Part of a small language model's weights.
Size: 15 layers, width 384, 3 heads of 128, vocabulary 3260, 37.9M parameters.
Architecture: rotary positions, no biases in attention or MLP, untied embeddings.
MLP neurons of a small language model. Each row is named by its layer, matrix (gate and up: input weights; down: output weights) and neuron, and shows model dimensions 320-383. Each number is 128 + 32 x the weight over its row's rms, rounded and kept within 0 to 255. A neuron's up and down rows have the sign that makes its largest values positive.
After each neuron's rows, "fires after" lists the tokens most often just before its 100 highest values on Wikipedia text that the model never trained on.

L8.gate1076 [154 104 151  85 111 127 134 136 165  80  95  92 146 127 125 116  81 116  81 122  77 180  94 112 143 106  83 112 109 111 178 156 142 149 106 136 123 138 130  85 141  97 185 140 147 112 160 149  78 160 165  87 154 170 122 115 154  70 193 109 118 129  82 129]
L8.up1076 [146  86 139 148 120 128  87 119  91 102 185  86 159 179  81 131 105 137 136 177 101 164  64 126 140 106  84  91 111 126 159 181  76  88 180 102 143 170  74 118 102  69  74 148 141 120 111 118  56 188 158  90 157 166 122  71 153 121  99 100 187 124 135 106]
L8.down1076 [122 157 143  53 143 101  99  94 139 160 144 165 137 102 112 140 118  70 167 130 104 150  78 139 119 109 135 124 121 119 122  36 152 102 108 186 161 133  94  77 132 161  34 137 200 124 103 145 156 189 167  75 103 149 130  99 156  87 142 119 139 110 104 100]
fires after: " the", " his", " a", " an", " The", " its"

L7.gate1285 [ 85 113 123 172 143 137 128 157 197 140 133 133  79 118  98 103 108 118  95 104 131 114 127 110 123  76  84 128  73 173 121 115 101 157  79  83 138 101 124 148 124 169 124 104 178 169 123 127 168 155 130  79 126 146 133 104 155 131 108 165 152 106 133  98]
L7.up1285 [107 134  98 147 152 108 140 138 146 154 140 140  97 128  90 105  96 229 156  97 114 137 139 117 108 155 101 190  98  96 118 156 159 163  88  60  92 134 133  96 104 109 112 148 104  93 116 151 103 126 110  57 162 123 169 154  69 149 126 134 148 126 134 187]
L7.down1285 [132 105  99 125 107 153 130 156 118 116 133  70 145 116 134 155 108 169 143 103 121 185 111 101  83 149  65 130 153 155 111 141 140 134 110 137 159  48 125 109  81 131 158 141 170  72 133 133 110 112 132  69 144 160 140 232 103 184 227 107 169  64 143 186]
fires after: " B", " b", "E", "B"

L3.gate1182 [127  69 117  97 172 123 157  50 141  93 124  82 158  99 190 135 164  79 100 138  67  91  95 160  85 213 147 163 168 171 109 113  97  82 128 141 136 135 173 149 110 167 176  91  98 126 113 170 105 137 106 162 126 100 137 137 129 126 114 118 154 117  87  92]
L3.up1182 [145 115  70  96 115 122 119 140 168 128  90  81 129  86 169 123  43 203  94 154 134  80 126 190  95 193 163 104 158 152 116 131 125 116 147 150 103 159 189 110 131 138 121 120  87 108 122 170 154 139  81 119 130 175 119 150 132 145 128 132 190 138 139 106]
L3.down1182 [ 82 152 124  76 117 176 143 176 142 100 117 155 133  93 203 109 138 140 130 105  92 115 101 139 111 185 138  86 108 155 167 159  92 188 226 147 173 172 122 121 151 107 128 120 131 101 140 122 208 119 141 149 140  99 162 107 126  98  82 156 117 121  76  95]
fires after: " ", ")\n", "20", "\n", " He"

L8.gate138 [120  90 116 122 131 139 147 101 115 158 179 134 102  96 103 120 166 129  88 100  66 147 112 140 189 122  80 116  91 150  57 172 139 143 208 102 150 188  94 145 171 107 147 145 124 203 139  93 170 132  75 111 121 110 114 116 148  82 100 131 104 175  55 132]
L8.up138 [131 145 139  44 131 145  99 134 161 134 122 107  98 108 176 145 132 113 155 176 102 141 125 118 147 113  59 136 164 137 127 118 148 159  72 147 112 154 134 107 178 120 125 141 116 145 146 133 121  70 129  80  93 147 106 158  81 148  93 137 159 113 122 143]
L8.down138 [127 144 115 165  87 173 140 162 109 141 133 141  91 134 126 171 147 128 169 106  81  93 123 154 126 157  91 148 117  82 173 141  83 111 131 175 111 171 140 104 140 111 121 117 106 131 171 113  83  98 136 109 100  82 131  98 156 158  99 104 104 125 130 122]
fires after: "\n", " K", "w", " /", "-", "{"

L3.gate594 [ 92 127 123 137 124 134 147 116 126 154  80 121 153 102 152 120 128 127  88 130 150 112 143 137  81 143 166 206 183 144 156 202 123 132 129 200 144 144 145 128 164 112 117 100 133 105 134 162 107 129 113 103 120 101 114 142 128 143 194 115 132 167  84 144]
L3.up594 [163 114 157 139 153 186  82  91 117 130  93 137 159  71 142 158 147 114 119 114 135 124  74  72  60 114 176 177 203 149 150 147 121 125 102 140 124 162 102 116 119 105 156  98 103 115 151 159 152 135 150 136 109  89 139 105 131 122  84 125 147 153 132  90]
L3.down594 [154  90 140  85 128 147 124 103 101 153 196 155 136  92 121 148 110  81 125 169 156 153  79 120 108 118 175  97 174 129 134 117 120 106 196 155 144 141 132 127 145  99  84 129  63 112  57 186 142 112 152  98 136 124 116 159 150 105 141  91 155 125 113 151]
fires after: "\n", ")\n", "ic", " d"

L8.gate268 [109 136 146 162 110 120 118 102 181  99 123 140 117 133 124 104 146 157 130 138 166 192 109  72  80 104 139  78 127 123   5 140 103  88 147 131 121  88 142  81 127 117 112 161 154 142 154 196  89  89 126 143 227  97 128  94  92 106 119 114 173 159  98 194]
L8.up268 [ 86 151 161 132  76 143  81  99 128 104 158  69 151 181  83 128 138 143 140 191 100 162 107  77 160 164 133 160 131 138  79 133 108  63 107 103 114 100 135 143  90 136  91  75 128 145  98 131 113 148 148  66 168  99  67 136 156 130 119 124 173  86 123 151]
L8.down268 [ 69 184 141  74  50 145 102 131 147 126 112 118 165  85 125 132 120 111 121 165 140 124 165  77 157 133 121  96 140 119 108  90 107 105 150  48 126  83 173 187 145 118 146 136 144 110  78  92 136 161 194 102 177 139  98 132 114  90 113 133 180 148 109 118]
fires after: " the", " The", " a", " its", "'s", "The"

L8.gate965 [131 135  84 154  93 129 136 101 175 124 177 132 129 165 130  96 104 160 167 106 137 162 186 166 151  80 100 161 155 116 146  71 114 125 177 168 110  98 106  91  65  86 160 151  96  93 111 141 148 139  65 124 183 186 124 121  92  99 156 132  69 164 167  70]
L8.up965 [ 88 146 140 110 118 102 134 134 150 143 116  83  78  92 110 155  91 201 144  70 130 112 122  70 120 118 158 143  99 117 129  88 136 130 176 105  90 114 148 173  92 176 134 106 115 129 115 128 145 147 127 116 187 158 128 132 181  88 109 106  95  85 118 132]
L8.down965 [122 146 112 159 156 174 149 110 129 106 125 121 156 139 104 124 107 128 128 116 166 119  91 206 160 115 155 113 110 119 146 153 119 127 107 134 150  93 164 186 127 211 102 112 147  95 154 113 122 173  73 167 120 110 133 139 122  52 113 102  97  84 144  90]
fires after: " |\n", "\n", "|", "|---|---|---|\n", "|---|---|---|---|---|---|\n", " She"

L7.gate100 [110  85 124 141 143 131 119 167 174 141 133 137 101 134  98 123 187 120 144 141 160 120 146 138 161 137  63 144 154 140  99 135 164  97 107 114 114  85 106 189  95  94 138 166 211 144 144  64 110  82 154  92 155 112 155 104 125 136 124 101 102 153 112 110]
L7.up100 [162 121 129 111 139 129 147 145 105  94 193 102 121 172 136 152 121 124 108 131 110 123 185  70 165 121 113 171 107 121  64 164  88 126  92 145 146 109  77 173 106  81 103 114 104 103 102 165 143  56  75 109 126 163  98 176 155 179 111 112 130 158 114 155]
L7.down100 [139 162 106  94 105 139  88 167 149 105 107 178 162 153 105 112  53  94 123  99 142 127 105 148  99 108 142  84 132 122 188 189 112 144 101 118  84  62  82 142 114 156 166 114  94 138 203 133 164 108  59 142  81  86 197 138 115  96 126 191 137 117 127 164]
fires after: " b", "b", " B", " ob", "ver", "en"

L8.gate727 [172  89 145 113 143  84 145 122 122 100  86 182 110  92 166  97  95  55 147 135  93 111 135 157  61 111 103 197 111 146  96  90 146 133 154 108 185 178 100 119 122 130 244 169 132 105 148 105 130 135 138 119 157  80 207  88 145 137  96  98 165 103  95 122]
L8.up727 [132 148 140 104 161  69 167  97 107  82 122 135 167  76 159 186 174 140 120 133 182 142 169 133 113 101 113 119 122 107 113 225  97 136 116 101 163 126 149  77  94  87 151 165 183  91  95 111 131 170 143 105 132 160 145 113 124 111 195 148 109 146  46 178]
L8.down727 [134 167 119 136  56  81 126  98  63 126  82 188  86  74  57 145 141 183 159 127  92  77 145 156  92 164 194 140 139  42 130  87 130  95 143 136 157 128 107 105 125  87 135 106 110 155  69 134 104 152 142 183 170 189 113 135 118 148 150 143 176 114 114 147]
fires after: " t", " an", " met", "t", " T", "20"

L3.gate598 [ 77  93  87 134 174 120 150 157 133 100 182  57 118  93 178  70 104 114 127  93  63 150 138 149  69 123 126  86 152 112 112 121 100 152  96 137 166 173 118 128 137 124 132 118 117  85 161 146 157 108 112  82 188 161 123 175 123 141  55 138 132 130 112 127]
L3.up598 [ 60 123  82 155 147 162 115 169 135 139 103  93 117  78 104 101  24 111 118  99 108 129 135  93 128 107  59 124 124 124 132  77 161 156 109 160 180 150 189 116 109 141 100  87 101  92 150 135 121 155 112 113 130 158 136 148 191 155  58 104 143 107 141  97]
L3.down598 [127  27 106 148 115 148 170 149 135 134 107 133 175  86 162 125  83 128  98 101 159 125 118 106  82 138 110 192 126 116 117 132 136 147 170 109 122 135 214 160  82 164 103 104  83 134 138  94  91  70  92 122 140 143  62 146 118 132 111 119 209 123 101  75]
fires after: ")\n", "\n", "w", "W", "In", " tit"

L7.gate825 [ 96 174  59 154 123 152 163 123 154 197 165  93 114 132 146 143  68 122 134 101 118 134 118 108  98  91 129 162  73 164 106 125 146 140  98 123 175 114  70 122  96  36 170 126 139 164 109 145 147 146 151 140 162 129 122 191 118 169 154 160 189 139 199 183]
L7.up825 [122 130  99 106 135 107  80 169 147 118 141 132 128 164 167 130 112 167  74 137  71 152 158 168  72 141 141  84 112 122 185  94 187 110 145 106  57  94 125 129 161 146 170 136 101 130 111 169  95  63 127 153  81  99 111 115 148 126  93 165 106  94  95 119]
L7.down825 [115 171 106 111 127 121 159 135 110  89 130 136 112 122 103 107 117 159 113 129  84 143  98 142 159 108 148 110 129 133 105 100 152 126 111 154  96 121 118  75 125 156  89 168 121 101 214 179 133 140 161 158  79 146 134 114 161 173  98 174 116 135 137 171]
fires after: "20", " Rep", " of", "\n", " P"

L3.gate131 [ 85 144 133 165 166 135 165 156 126 104 136  98 132 146 152 128 147 151 158 141 104 103 174 123 136 132 131 102 121 149 116 118 158  82 161 143 164  53 107 106 112 125 113 145 137 129 120 119 132  83 134 110 104 109 142  82 158 102 142  93 118 155 116  93]
L3.up131 [113 110 119 102 113 138 127  98 165 126 200 132 102 101 140 155 119 132 179 145 133 143 144  88 144 126 104 128 130 158 142  47 113 101 138 142 116 114 156 193  60 137 148 115  86 120 129 118 150 167 164  81 159 185  89 133 155  81 136 131 100 113  52  98]
L3.down131 [109 169 142 152 159 152  96 136  84  68 141  85  95 120 148 114  89 181 135 165 137  52 130  93 157 132  95 210  97 112 162 179 156 114 127 162 173 142 173 166  91  97 147 124 114 166 134 108 149 149 193 147 100 134  97 175 154 132 145  96 110  90 208 162]
fires after: "\n\n", " L", " n", "L", " |\n\n", ")\n\n"

L7.gate180 [148 173  79  95 148 161 213 132 113 162 111 120 152 113 119  66 118 126  93 162 141 127 121 112 157 120  71 136 115 165 175 177 144 181 120 143 103  88  93 118  84 116 128  64 110 111 114 129 132 131 147 127 105 117 116 123 124 196 177 123 126 120 151 164]
L7.up180 [124 135 106 113 137 126 141 162 148  70 133 107 105 192  75  92 165 204 155 135 122 135 136  93 170 129 128  92 132 182 138 116 114  95  85 169 124  84 109 155 129 141 153  97 146 106 136 147 135 157 107 126 151 135  95  70  83 114 164 130  97 141 150 111]
L7.down180 [ 88 140 131 193 154 104 172 149 164 122 125 146 128  89 160 149 117 160  78 151 121  56 112 162 181  77 158  96 120 143 130 148  69  88 147 113  82 153 140 144  68 159 104 115 170 143 100 110 161 181 140  82 163 164 110 185 114  80 142 128 110 124 135 118]
fires after: " L", "L", "|"

L7.gate447 [171 127 115  57 119 203 141 101 125  82  96  79 113 164 157 136 150 157 117 170 132  85 100 132 133 150 171 183 146 151 142  63 105 100 154 140 125 137 159  98 132 103 159  96 130  88 115 126 141 136  40 105 154 126 148 145 145  94  99  86 138  68  87 118]
L7.up447 [115  83 150 128 127 109 107 159 129 121 110 123  78 143 183 161 148 131  70 201 124 106 126 143 122 148 126 160 189 133 207  77  99 125 214 173 110 141 112 131  75 110 107  93 147 170  68 136 100 117  72  64 156 130  96 138 187  83 207 102 171 115 123 113]
L7.down447 [142 141 145  90 145 138 144 142 125 210  71 101 132 161 222 167 160  60 138  76 133 148 131 100 157 207 148 110 132 116 130 104 122 102 120 143 145 135 154 106 123 136  87 157 163 160  87  58 127 124 174 179 114 137  74 145 105  94 177 102 114 124 142 101]
fires after: " the", " between", " rem", "ov", " his"

L3.gate14 [160 169 101 170 150 137 155 104 153 141 120 100 133  77 154 127 158 121  91 141  94 130 107  91  84 165 131 156  95 176 158 156 121 156 161 101  99 110  66 133 109 127 180 158 117 146 140 158 110 129 118 108 103 149 130 116 122 105 145  29 173 129  92 170]
L3.up14 [152 104 153  84 129 116 116 115 120  83  86 127 101 111  59 157 103  95 114 161 108 143 142 131 100 149 161  96 156 132 165 171 174 141 139  84 141 104  78  83 105 131 147 192  59 122 157 132 130 108 161  74 105 134 142 126  99 131 100 138 141 109  67 133]
L3.down14 [115 113 187  82 108  96  97 178 139 102 126 151 104 140 148 143 106  70 152 141 118 157 140 177  96 103 104 121 125 110 132 150 162 126 163 176 130 127 119 134 198 134 166 112 135 137 109 128 142  62 108 132 120 155 149 142 152 104  96 144 118 139 104  94]
fires after: "19", "\n", "20"